From a checkpoint of a small transformer trained on Wikipedia.
Size: 4 heads of 64 (1 for keys and values), 6.42M parameters.
Architecture: LayerNorm after each residual sum, learned positions, biases, tied embeddings, capped logits.
Training: a variant of Muon for these matrices, 8037 steps.
MLP neurons of a small language model. Each row is named by its layer, matrix (up: input weights; down: output weights) and neuron, and shows model dimensions 48-175. Each number is 128 + 24 x the weight over its row's rms, rounded and kept within 0 to 255. Numbers have three digits each.
After each neuron's rows, "fires on" lists the tokens most often at its 100 highest values on Wikipedia text that the model never trained on.

L3.up687:092093147157103117094140134153120109124125126100150137165129078138146134134102108154114156129153123127131106127145112124095092132197161152143111119114072107150129102137110101137157138084118161109116111089186107129138130149093150097164154133139139122157133148141150144129161149140143117123126085130106127150133150131143103127125123152136167076140179127107130098091134084131110116123157
L3.down687:158099154141081142142137118117144125139108120110141114113158128186142127152124144146116098129147120118137105084107105149147157127143191120122142134120137130086156098111144122080133154121165094160127138102083114139134104114156101154121132132093070179125130109073077136107092155148112104127133143117162113123109099087147128111126087177138137146116108157131121115131158122140118129129100
fires on: "\n\n", " Cl", "cl", ")\n\n", ";\n", " −"

L4.up588:148117150124132098134105098148133091132107125146118120107130081136120147112165116093173129116087179107105135123124156156147123179145154158146129161116081137117124105188128144122142136129150119144131129140117130136111131151177137124119134112109120191117115130114095101146121163094161198166130154149108158109087124135205123134123125109108092146159128083121122096171119148121142143153140
L4.down588:122176172112097156158114134151152169135135097163085120150136140135096136118064130150139174141136153108136113149106133183104135133065128162129084123143132088147114158123085129137134132123129119122089109138135093162182104140133113116120117109154148107106095109093091120158153146131093129115091151127131115129136107160099151093145150091188118150135123170135119170108136111171124119116134
fires on: "p", " comp", " p", "P", "oc"

L3.up524:154097067109144101193130100151120132136085129111134130107077099060152104108144117092124095087188114118129139125143096165127106113163149149165126166172087135123112133110147117102110112091146105161157186123184098120132167111124120145126167120122161123110165130106123106153152131137131153139107160144088166153141102119117134074108167126153137117157127159108111139123138136122163130090151
L3.down524:124130148148096090088127119135100129125132132135153087130155125107134177118135083143132113095111131148113109105132123129132147115098144096119111096115144082096130115151115168129141187103117147126113066102115139130124133093142087061162128155117083133145144133129171125154126122092072112154148156126152117165167179119090172143120106153155151122119131158130130163110118123125109118144117
fires on: " man", " Man", " Ang", "ris"

L2.up122:132093155148146141125152119107117138144081152079112096132128177131131141151076127142119128166103158116149132115107142115111108155135156121119130118172113112149155090099099102157153136114134182097144123116133122152138104132104143163126109106100174136109142141101128104109138137147164166145150055120132154099095160135153091114106144131105131141145154123106114146116132103137082193122136
L2.down122:112119132103134106119110094149121142117078123121126117157120149152148120135147157122141142134132114153127167098139144102149130134165151160114092119130143104137125116182154060089135130127129070111113178102122198148146139136128134131103174097120149137154107159101114145163085119122144104110093174105102114099128159097146119129131127141110144102161130114128123148094165128140164114099131
fires on: " R", " Cl", "ampion", " cl", "cl", "st"

L4.up771:111125122143134152145092123074118149119121121099090117148119125126140117120126113100163141113152101127134105153131174075143126089106151107174122093132146115136129099180148109096137105158083140120148105138136147091131123134144153156114109129134191117130137133102124126132129168128102149129130130153136123120148066135143085094109141127087133123086156120134132121128149110100132123152104
L4.down771:150143120141121119127135121143148136097125156165127109136151097119119156120119170189123117142078108161089142109098102075116083170121101098122128135165153145122135073141116102104124115114114114128089132128107163160123115156133104139171151117120078148132140105123119133133119128119167203153125139126179113116151120101144134137100146114178146103145133129123091102120129137122158125110175
fires on: " pro", " is", " of", ":"

L3.up731:107150115125115160080144123128124147148128166104187108157169108098152167117159127121135098175130114137147121150082139074120104125132116148116139108160112141112125113132074110134120083142081107106141120136118126152113129120136150137144140125130089101106089161154125110164115107072119137136191094142147120139128108157136115127121116129122131165127157144151166125151117140126105122074129
L3.down731:101123108168144123125114131135152157127116096165130120103117093118107173150134095089096138166109126116145126113147149101134092145089106117107134127139131190158167118098133095106135113138141127172152136117109133114110126107116146159108122135131161175154119114163127133084151144093194140079135147152152152121113084161145117154138122096098115151154160133129121149147100179128137118155076
fires on: " h", "h"

L2.up461:131114156160176092146114121108165155103109107137122125119142140125118162121103141145112136120077088124139130151142150126172142130148120097084131175092115157123089117146130127101105120148117147166145133105169145149127127130130124145142161112071143149129124185168118097091102098127112183133107154140167151152120132107122113135156065146110112086085147116091182094161128120110127125110091
L2.down461:110123103131137124148162140122106100141094151155115143153097113079098126123170091200111123116162144121128107142137130139107121123095134136150130081134148138115104148117138151078139162151114138077131163102096107122100122124141145073102142138109122099130114160105087140144173174131142092109145095129117137136128126125143129130084134118125129120125107172131131186114103140139144151125194
fires on: " cons", " n", " d", " dif", " they", " dr"

L2.up632:152140114158115088146125148147135119153132081116137102133158108133132119146145125104111133129155123176136141151154172062116172109145146118092091138185122102152143192131132127103155086140155134122112107101142106073102104139131127188134132131130146111084106123159091098122115094146162131166105140132114127126146122074174084111141075145128147134109158135121134132105114146126121144144172
L2.down632:146090162140139156131141119129117200148097119110126123100170121114138045119134163135120151111118134133126111125161120126116147141126105117135156151125170158122153130112114121085123130115126129114128165130098122122134088129117162117108146111120140121122135111100160142142095129099131101129148151119085117106134168141128127108117106161126148159183081151158129116088124133082143170193111
fires on: "om", "eneral", " public", " new", " State"

L2.up722:123114149133116123137151117139117157164147143130098110125160082143104105157120093099167124106100122094091118174130100114118117117183115110133151110129126151156116104110120093113087153079132177136149144093119122166122167123176113127092114100136111133131136125110140141106116157087075164115129108132156156095150164145162129107090163073151123095136121123123143117141184139118108182133108
L2.down722:113122129105126155113124102121146106095125135165159135132127116104136156141141126152136129162146099174122126105114125162099143121151163142126087123112111130133119141177114126132115142115136130169128128112187111174109120111130099132162113119109126110092137091158154131160129159156145116124093126117103106131132139145152131163086129186125141112108141160129123144116145155172070123130122
fires on: "ab", " JP", " ab"

L7.up384:125129138133123107131155085120126142149095132101113128123148071163111111140145114120108098146127116101094108102129122105138152114136153142111148148147149164083126172129131136080126073125116122165158186140134126072151162138138145117140086142145164098156170140109075143168130093147134160112143125136145131124172146170098091124141073131118133114100128105145132150149129151146102102094184
L7.down384:130124132130114095104081136147108131091131103148106122172126077128128116134124123140108125106127131142144129116130073117119115102152132114151091118125162107100108064108137181118119152192137107120100159133111135145133089060123116101178185173133108158100096137128161133160133181124124135167145084163122107144115099129105103145150127116149128115096099144108083127164136098139112133161097
fires on: "i", "on", ".", "n", "e"

L2.up629:123076113160137121129116128133141149138141155151111085123116124132105123118150108116093107094116113147133140099171139110154135124156147120131115106133128127128163106116152160106107130153118119107109117101123162122098181183188129135156121187129137172111119159167111146097140137089153214158130146103124135150081150147149152167115119143101121119153103119130103074171137113083097080129103
L2.down629:117135131119094095111135126160116122188113098137101136148131155112139176114113153136166151165148121117079108160139125124138135175128136115136113115131134135109072147105090141108194143126146098107125108132167106147111096128093112137111140140162106126116110105106111145183119184159154076159130075186099124149147159108111132112124144114095127120143117161156132155122113131141168144087107
fires on: " p", " col", " var"

L3.up165:160118126140145080173137111127149130143122116150121125180130137095153121134145124123180126128108174082121142090131152127154129152131121076145126181138123147165143138090129115130110092128146141101132115139119116142109155121205130109113151127099143150130157131126123114105151164139137137162132136143099134151139124126125104152119100142116093149105090098086125109135135118130175168139134
L3.down165:101157100130169133108140145087146143083094116142122114129128128131080092075100131102149152160129135128152110131153096144163102183095153123149157130125103118162088153151128153110124098096108118136102182123144078114130137111157143085119172132142147105115125096123098165123128110092153140131127116141132132133140157113137154122149132135163098117109128169091100108127145118129122122089117
fires on: " N", " n"

L4.up556:140101137114110106144100147088159131108093165129128135124121103108114116129132158138138116147124149118092171126134162140136165104146136129122130192093104116183119126160128127109103098125134107155177090144155129134109107131140110152122098150114150104126144158179115149138142112165107163076166127135110097147142121148137095114110147123158137123120137073136117125118111132126128123095143
L4.down556:101123103157109166141151096139078091109097152127078108109122136121114083148145093090109099091161109164135098121121078132129091099148150120149091133130104098152147114122133134125112102138111106107100119163133125145073155147167139087147169107124146091151134148120128126139114117139146152108090138145078143133127173135128108158122130125140179136132100146115128107133108126126124148147128
fires on: " en", " cont", "irst", "per", "ult"

L4.up548:127127082130122127136120152123098087164136121133155135144103107124124148119126154094114132108152134133111143126105193136111090158139137106114105133129103141154104138065113175122114140138163132134109114107141120104168141134160140116112151140076118120107124145158072081174141118138149145102126133125112138164126161115118143131136144153119148141164042155108147168136108117183138203117126
L4.down548:139146088166118151145118143091106157135121129130113145138116140108111185130125145121113177131080116140145099129137116157137122156126189154116137103118132124125113132153113089104113134129119132147152154139134047096121117170150129129133132176172156108171126124147111111095125137105139121106116127153141119131140090136147124118130124140094145110112109130136105115144156147145133106085134
fires on: "-", " n", " N"

L4.up804:127140150132172128106121147175091127135115116142147102133133137152093115111148122096141166113083119154131150093156094160129119145148116111109127119094126142150163116160157115132152137141113108083085103133112099084143144145126129135187144104105153110130121136153104165101092113126113136131110139117104112139101204138111097130150078116125190110122129131120115119159117135154114147141172
L4.down804:147136117127121107182155133125126190100126152138131148128097140124129139096131121128127140110140124111097106185162149122146105134140137162127081192164125146116124106126089120163093113132145158150151087134169107111146112142144126156090108137103133133104099103100127145098129100115108149102122147114126139118091061119089095145129084123117125151113134133144142122143120131074111185133122
fires on: " b", "ub", " dis", "ames", "ot", "et"

L4.up392:139067143151110065143154117095095154154166115117118160110126129184120140122098166087130135180121151157126102129163155121109115064070145122116126131121136153118131103169134123100158127117121132126168097136120134092130112175109120087083112136088140090110135158126146093141138130098132129139114150146167122149133115123175126145124138118101112146118098115126140098139174163125136129153171
L4.down392:108153117163102112153116108155118137106100165128157170109129135122129120109102098119157149069125111148140145162115125165147109133131131130115080114108077108156144112132145155114120152142068167151151135101122098121169125127119149125115115112118109130126180134076145134138119130106120151150134085122086187109181140138114136103080131147121134091138127078150140153120154122144150146116128
fires on: "\n\n", "\n", ";\n", ")\n\n", "nam", "-"

L3.up339:113131143152157113121095147117119116103084141148132095096104145141135150118132088131122129168085101087151149138136114131125117110111114135135115139110157073143169083119130091135147106163178130088168135146148139107151130133152104130117183113123166100116142103164140164121162089112097148125081120128089106151090146141124121117106165126118126143101157145141108144142115152104150080115139
L3.down339:144107161077112118149137153143135119115127139106145130168160169172139109088091111140142132177182126097120079127115110119134116141099098116154153115132103108115141136159144175108100124128117152154136153084170114168154120148116175104112128147114143129112126124129102156141124136119090110164120095124100081120101178120079122122147099114118178126132145114111111079129133099121107138116097
fires on: "in"

L7.up205:136134131096140125151118141155110125131138113109085120138124102097144109137122161120160152094152102121131120114108125131099069099149176100092127091137104163213122134112146119123135122170111123117099119096148151136167123139130168138130115099118140112131117084166129130111078111081149093135099160138130125128098150130162101146163172133137130140148113143116153107169089131091126124086071
L7.down205:166125155159144142133124107055164105093138068153090147111093106117086174112160162126143150087081123161079114169140126107156156205177140136086148127127143144108118170116117138085171109112108117103090128151136105151132157105099163141108163108134120133114128148152135157129157144141173120126138122115121145115138114139126141106149098133139135108123129110147130130145154137145115122120146
fires on: " t", " |", " over", " T", " e", "-"

L2.up476:134158152155135107117179104161132173120125128124149101110152165095135135125104168136124149146129082124129121184131106128121131125115144106150115166115125120167123154118119137122152078136158095111142157160155131132123108111192083163128159165166150093082128112151080154093090103181100156076158136122148123116119129101104120120132110131143104083105147136070174165152111127147128139133098
L2.down476:124084145107147127132119114097096132132116181088095151145127118110127134155170122159100104096142148119160092129150117119140122142108132105125142104145126098101132146122088130112084169092157149120087127129127088156162152117098145122095112128096133134161127117137120133168158111146150130149158137132123109099120165135143154116109115116085080173162117116127080161116129141083120162141128
fires on: " L", " November", "ry", "om", " N"

L3.up96:159148119160163095117105160131140095080115168134132107134114110159121147132140149121105113146111145101122170110137158106119102132146138107178084147104126101124112118134171166104106121151155135104127146158137134133122117171104157114122103137110158087138127131129100168128148111139107157144150106126111117135105146133077107165114145127151105105136138121091115113125111126157150126103181
L3.down96:143098081104129093169150122125084111144137109148155130123162095150110121158127099100105104153165115139110127150156124146132121130135136145150102111165128120124123125142136146102124131144145154111159098159144106110132084135138115122181157160183090088113095129150126177135116113148127091135096077140112111114107144146150120144102137147125137134109086140103128141149162108128112132097117
fires on: "in", "per", " Fl"

L2.up258:111185123083127115147128127132096168134124130135155088049139063133102132132120108150128089138101144122143132120139103103126139140154166101132104126134104149141112121131110133120171131128145130185120143110077163145103143146158113133090105128124156146094102137104111091100126109119107136137135136169135113115133093157143157102097165105138160095100148098114128140167135140144112094098108
L2.down258:139115100119135141088148092143139127084101121151155127130113130151128121131133108136138122175121113104101137143132074149125144127162143163122165098149131128110124125166126107102129120148114101144120071154184117138100092171065091118161119135136109111155162117134134098160164149132116155095132108162106123060159099122153128110117104116106140124132110103132109159121144131173117139095114
fires on: "uc", " School", " ab", " back", "ac"

L4.up170:107121124126095116130143131128138174140165158152149114174132150086124120100162136111117124139143118153147131121142121163111133101119146154157141080138108158114134120146105120131135150109108116090149087114161139109099157128104105106155206104091111115145141157092103124128121158125068094113116108126118101142118124123115107122105119102141168123112143103146077116110126134086127122116118
L4.down170:103127148111142129120103125123131112101102115164104100135158122138140090124128159132137159123110102086101143133164128159144138097093145160102139100148102133187131131149102144129126167102146117150120132176089165124162126108136076096113119138099149143125144101136137152114114146125091115116126104158184119074089120084134120093116147149162124135114154107166144134146144077124126109153122
fires on: " be", " he", " l", " pl", " d", " st"

L4.up659:107121158148129096152144136095092114136134155117116145147108134147104091111081152118125128104140129113145161092150157112093121132114120122119139156124147112165117155128176128118151155167130124167109080131169136128166120156134161092090120111117153144108109142158101121113144105110134133141113112162149136153111131095131091130105121135100138127154103132115111127146152168141088134119086
L4.down659:120140154167145110122126147132120100120158112108151157107126125170113179154158069120103145106097114162152161110133130111124159179091135130132105126132154108134112117135067132089157127141127082101114102173136119157122135177147172103080110127073094081134121077180110150121099123086154126134141130101137127132191139141155114107145132167144157100148129101137112140135124135159125118117100
fires on: "-", " /", " R"

L2.up112:084155124091137128146126144125129128172102211118107091088165151136165160111138150133129066080114133096128100097134162136100078119149124138109161147124106164114132150125162130185135135120169125129121107112161132130167136121159129109111111149104135069119120112111130097193150138104139107083129098112130135125105110101123137112142108132189130093135137153151119122117123114100125145118136
L2.down112:119134163149130147144162103089151116107144090122135154117124147139127095125123146110083193156124122116113127110123125108166100130144105165151112141159126122148115137144082081093120120122074115147112100182150135127134118133128115141093154108140125180135122160111161152081109074126135135110123134135133159111115144092124134163120160127085113112123165132112105150161119118166049100133089
fires on: " ass", "els", "ions", " Ass", " Res"

L4.up268:143067118126126144144146121138125120131095137122118118123137166150151106160168095136114129135163137139110191123137144110092156156142148125112158142109131111128146101119122124158167078115127137125135146139116124157149119081119105090154127143088179107138146098144131116094111133115103137153142126116122155141129169163145122130136124137115159141146087158126088070108137146120121094106166
L4.down268:157123155122107123117181080135135129149122142142079121109160137114116123116083106159133125124120144101105122111125137141165118081116122151133187145155126145153100106171158129135164135136105091139167123137148150144168126120112124066158168111129157124151154117135144134140102145074135111153107126153169111131147121111147112141153121105110112183161108136106086107134129123170090123178157
fires on: "j", " U", " J", "J", " Me", " Fran"

L4.up821:140115158140137146164094095145111145154153125124111115112118185095150136158163117115125144148100136175144106124116143092153125120136129165176139131135135111153125145160133104140130116100125130120141104115099132097109145131134118118159143104135172113114103128148131166192130110132119137161126112159105090106149090156106092136104098141098091118084152133116122085148139129144093139137135
L4.down821:126167135151104118161056182154070115130151143128133130148175125118142145133137140128083174117104127096102108139153157080099102126130136109123098144135076133149127082142123107108131111123112109150134139183129149118141116150130120120102145152131141153118079158145121102091083124115144155115127131139101159122109127116120167111114128146127114088138124142125112103145125148115167165120138
fires on: " of", ":", " was", "ary", "ation"

L2.up260:124116150095117158104117129134087108161125136103074134129124141146155088112141114139122077109103093108102105120148138111152111109138169120152154138147111158094106101098124123154126133103128103107178073092136128118173132090135155182056120091092143119128131121132109087153134143141104086092133138123120147163122113102178149153153117105142133089079126166139142135127181121131155150138184
L2.down260:096188105154112142147119130148169126139152117126144163114162121119168135142108148139160115128099095148100129088110108129121128134119167147130121088134088091139102158170114118110144137152086126141136123155111120103143156102144119151120162140155076151135136110126174163087147087167151110139136136127129108104124156122169141148136079135118137140109139132114135101164129138158069090122120
fires on: " develop", "aly", " Y", " used", "ies"

L4.up738:105130113185133132144126145141101123131143141113137082053104174105120130121097114118118105155122128155153136141162111141080156134089164144132133142116167136141156157135148076106153112139119140165146099126138193124116144126129160088125139128116154147109110151133143129109148126102111137137136156106175112147119133132160094122068147170118178162104143142135121154115119111121098093052095
L4.down738:112165086148104096131167116146113120140142105136111156145141098146121128117098141087135138117111145064114114150083127118132100096158107158097150099123107130128127139126131115107167109173116165146147138150141132150164140176097158106128119182124146099136127118101091159133117098133123135115120157166138116077184135123109160121115109136151120135126139100107118145101126113109143164129154
fires on: "nt", " met", " polit", "ng", " since", " /"

L4.up337:127126147131151149127118131118165118113113129146136116176078130146118130124142110167132139118147133110120135140133130130168128155146123078114122137090127146138103138133163122112092115112146141175165136102126156152107142137120093125130180141142098138127131135113129125114160151098128212141103149118150141210120125098123097164160081155109141080133132118109137120147163138167136121098105
L4.down337:086131075090130100152158148115126127170123112160127161130113120124104128145178135122100110088082173107136095176161160114128146142145172107148160062132151142118093126110109133114121113113146135129117155135102110147141117137151109122123176164124095103142152155130085114137130128093157139134122086163130134125138155124118142139102097127119101164138110137126112148138112128142176147074135
fires on: " n"

L7.up352:118131112141139137088100081139165124140070114132100139156165141085133136175120157115170139126135119136126161141131126145124108146155125104128157155138100156128121129121151100112099102142146168094164156100144145140179125118147121164137115140097133138135161090158098133117145106119114164131075119119090117150124106147161085117105118142175154102158147144126144177133136143140137153119180
L7.down352:126128130120167133168148155110090181154105133141151131111107086106096086125110150136132116103133150137126071107132158161153126133133099153115143146115096099168120137121118119125114146139143100155100138111116089137143117126135091144064123199091137092089136115102189148150161144114112118076149124103101148117132136148125098128166162140117127113122093125129132114134159118171125093150127
fires on: "l", " r", " n", "ra", " sh"

L4.up566:129093150145129127131145138112128138102093103118175129120143120111116075070108129122103117121125099148143108127120129117145140164150163100153174110146125146088152156117149117118144138124139060123093111143082154084094094158171139128132149120083132136107103113127146192120094128155093140137121131134134144095139141143112147163125127096155139158131081139132168153123146109119087158144143
L4.down566:117126111107149119098114107118116153168106141091137119157134107140204129099116132098112142117133111095120166131095143121090113143113127115103103128113150147116098100167111114108109112141169150107132150115107067128127142096127106097114090123143129137121172148109158114089155161133114168155118106091161133133125094103111103123137136107165125166138130159122103144109147148082141091175108
fires on: " le", "ough", "als", "amp", " Comp", " home"

L2.up257:148160104131150104110137137142163124120104144146097132129125154087107166132097122173106166160112116163136148161161128127141069164088124090131146140109129126119107126085120105188155126137121135129125157140169133145131097117155135185124133133128115095094077112144120099136130142153103139124154157151127173126119119113082133132118145124124152095125165150105156130135123144107120120112134
L2.down257:135107140138116165145151151136107114135168102122150141143132109161112123132120140153107122098151141129120143167121136178111119130142125115144125104115127139166149131124127110133095157063105141102114118131089121097133148166123167085101101131088121156157134141095104093144145105142124142122128160155135128122150165117169122135133104123121115146141114125145081164172126079089124128098105
fires on: "th", " War", "cy", "ctions", "ced"

L4.up870:119138097156119107099129117130139175114141188148130142113111106144125135109117102144181148124105070071156135149107118095121071098120124103158131123138146110110158107110107092116137132114092119097117102153143140149101134127153128151160147149129103119128113184157134124085137127078181109139155126130090167149112124107143151126120065106109119129109122152147152143126144124132135138116136
L4.down870:135143120167117181137147111163143114138156120147110085121129077117135137123138121080169154136133107142105151181144197111126124120137080088156140110142142115098114132131135108144140139160107111128163138115128108181120167153141141135103138099118127158121103104126082137079152121133131090110145146115151123059158140095092155177152161120115101113133163142094152159093108128107184093113059
fires on: "h", " h", " l"

L3.up724:119129137158136139157145171108147174160147121074120149155118125121149119146063103107127137120093108084136155129133132168108083129134133137092128083131113162108140105085123152146141129100147149112146094135138138143113109089131112173134091110130147154152132123140129084055090125106088075070130093125113132129150162172119139120132135127154136104143139132128094116129145136126101144143102
L3.down724:131122137112168113110096118124113115125168153172131129101126114142155134129134153185162072108135130211126163143128102115130192123124148133104147158139157134136143142128128138115119114189140090120153100183136146149119138139124149133112140158125108114139129139107082141109123140097093179124109141116092150105128079132179102142151131150085130129151119079158167152100104164141142106121135
fires on: "ks", " Air", "els", " Gr", " sur", "s"

L4.up486:102118144155137128123121147121114122130121114078165127139121094106138110120100103123152165077121109175138164147125135106165095082123158093093149133107162111134175175125124086089090107151121121144143160105165144108124150166123112092169145141123114102109130111123105189123139131095095133083188143118097166158112165098131111170117108108116168135111126139153173156150146118129090143091113
L4.down486:150137158153149152125150085116112093096121144165103139108121119111159104113146134128167124122158147141086101101120143112112123122127103089161142132139132113116082130099111155139109155128153120195136176101141060132122091132149126101122153101119097192162135117165099139125163127129114072144096155132120112125175105142130112130131168159102094112173143158126138138099091137094177129130128
fires on: " h", "sk", "ich", "ch", " Christ"

L7.up667:127110109101131116136091120173101143108184111153122155147134110148132121148170145151130138146116130122171129136167154128118170120091105101123137171147130109142154118095133132099156089096145118147095118122039156158138124147132125108099104110107130116111112091130150149131120102109136111139104152120140128135139134087115094131128164117147099139104123150104178161135131151153168136096140
L7.down667:123098141111150171114149134153165163159167161073111137134113128146117105122132128146084125156109084138171096125116129140116076085119100178160111123112134139125077134133104137092091090112140158125129134114158153076111123096112114134160097097145105140141118154121124143117143084150122143148153153080129148139162107158123165115154125103118170150106130111107124147159147121132109132152160
fires on: ".", "ro"

L3.up317:129168110136117103146133155128118160123124152115096098111138133137098096120162103121094111137163114143138108166199156108148134111109140182141096107156150099185157143150107125117153116124103117146116112121131160120052133094161169174115174114114184137132124134139118148140150122124132124097128143135137153100114120120083131138110168127103105096090149153121123172112106137109094105138108
L3.down317:113083127147146121131111125115118132093124120147123113150163104108131126144124106142137140118111127108136123092154121093125125140167126082138131087096158144116110124091122103121103144108116153125137151159123121124092143149094129119118085171137117133138121102135102126162135103106103170169155173126144109131134129156126135117114087057157123137149081116154075123145156128138144194160190
fires on: "iz", " $", " pro", "orn", "sh", "very"

L4.up423:114142148110139136163142116116091137119157126119134092091118115133149154138109087082122134116142124091171114198124113113143142101152112152093147149106067100159161055142121165117097139136175132109134097180133131134157129136137157113143110154118146098131109140112121076073131150160147149153143107116091110101139129129150107142114179136086107111176154146140120117127105153084096144117131
L4.down423:137099127098172118125094120125113119141097150118122103124140137076148151130120142131123107133213114106091121158125139114133142113111129113142121206131155155141151125119150091110160099126164133129087116152148127092117106175089120160152161122091132130145087134121155087131161119159146153149128118144136166150157132124128084137104138138092115155119112123145127200104164113127108147117152
fires on: " with", " by", " on", " as", ":", "):"

L7.up652:076103086129100120166123106100143151128113146115132179151086129088162135107152147141124134105118138132160140131171165112121116139140112088121145159151104175118130127141160104131097124132146108099114169140117144147141102146139114106132151111147156098076121151128118124074159155109115159146080125133180161150119128142164072118133059185136158101115138144108162124168124142146145188120127
L7.down652:108145112071138140136155134099117084117111083126159135131085112127114094134126101143102092139118156116153098162155125127136138094092120127161161161129100098151121165125172100133114120138113162142122139096130118184094113116123115120116100136142082116091129105097139168128131164163155158175117093117138130093136141093104168086128085093124124182112121141125122136141125125139135136147154
fires on: " n"

L3.up732:128135111160129148131119152124141210156134136123131137136124146107154140108134135133157133152147121139152158150112118133097114102137079136130147141135129111149139157108108072063079126114116133127097121143153135134106160120113157122147130105129115104102067138130105150082146145054135125114151114116152123144169153162071114160146131123120125112164156142124152153141131123120105108144146
L3.down732:110137117160140127126134121165157145168124108148132145138096119102153142155133116103165153152156108156145139178114127124128119120139079115106108113141130149130138121081111071122090153141133105153134163118141140156155134111168117116127129114159160134134093130130085198080154121109137089112145113160157094117105108119113080124150139079099110136181164126098134173089144135090130144125109
fires on: " h", "H"

L3.up475:184175146160119089137155151100110169134132118141151141098121136086077147164109125126112129140114135142093153116151128081158180115120084140109123104099098102152117152138140156104153159172105142108130129103130126163097125136106127170133138119133148135141082160111165150152106093109087119134115125114146144093122100122136104158148121157070111124125134130113072140116111121117112123156119
L3.down475:116104167103130134133154149090120126158132137120163135099100130124086140139160119145165115138112103116126117109104112147143110106141131129118122150099160133141183142114113145145126159097106101065113077130135142107104131146155134134168138154152102172109073134118097118137119115080160097117162129076121113126154099144137120107142117135144132169182128111128173120166122115082130174151123
fires on: "q", "um", " fin", "up", " Total"

L7.up423:116125135120131127141108076128141150149134125136159087100144062122119121118156124140137150148112118137136091104153093106128154166114119091130105182142123092144110143100123120138109152103130140143166122197117170143163124124119092098137135189152172109103110113102114158130134079120109144097129154107116110132124173127132137126146124134173107107097121123168143150119154143122135118103117
L7.down423:194106166133144129150119156116074087151138122102111142160067143156136098109134164091114162139132137134117113132142091163124119093093124155149120114165122107119118118126114124130097159173133119102079163130165101097131123124095129131146097173151150099128156060151115076122149132159085158134120144135149107166137176160095109114123087158132129151099105141144104133127085128114103158168144
fires on: ".", "ry", "9"

L3.up693:131160124148118131180161167121129163156112123126107183111117142113150119103112110131155123096119107116114113124119133183144151129119110123135145106124141156155129112124133111155138157121086115117098118099103152162066074124117108150135117102118129144110098109113127142155135093135118101102143098131144087181166126145123087117128145115197133150144129104120088101123127130126106137160094
L3.down693:106153160144179135135133135095093159142133180139145135081129066128112125134161175130096112133103136156116159132124134100097125107141122128110081152127149141167117118091114154146146113157149143118153134147208141100108100147164140115111134148142139098153092146144075107093092162110122182142121128142084168129088115134126152128163133112103147143116111106120164138095150114140142131099144
fires on: "s", "ft", "ks", "ble"

L7.up788:085137113159088132153137085163152116109154154122140103124136144110125123144153124099147091087091150113158145149136161137121114090141118108120081117127111136179149164155139123164099113117118119139146124176120116156112093134158102130128122097188161096142105135131175157091117123098140098133095116162100129135130133099130060189094076130120136111102148152171153117112133131139098113112117
L7.down788:127147114128138138158190146103150077151185103116134159126153116174112107120114110113118130098188116125117085135120133133082122133121103119111133184140124110144157155084162110115144137147079126147123119147116107145135088151113138123124106101117158097145132132196078140145136120099103133154142095143125142159159162104132151131127177120105149117142169154110148109097113113183132151102111
fires on: " sc", " Sc", " |", " –", " Al"

L7.up175:151107141129093131128127095138140115123147167157137109129110096135131110140140163142103117124167133084074118132117116158144108145136143120153122169180122117146136138122143099141121139139090151119102152155131157159105126172081139117129115157127071142136092102161098144171141157131115137105114115124137112111165159150084067158143134112153156089113141113098116106167113130128096134051132
L7.down175:134109101100144125126095122176137139155132099151165121101123153151095146164115178115087121139175096140171122117126158119116138097121118148093123132154141094103136142089143118101128085098155149112133166183161095131137097117111155143134142095107112111137117138179129118151124156119126126141126106162131130122111147136131142178097132088120157109100140149145107130138112135105105136134149
fires on: " fl", " Bl", "b", " Fl", " sc", " Sh"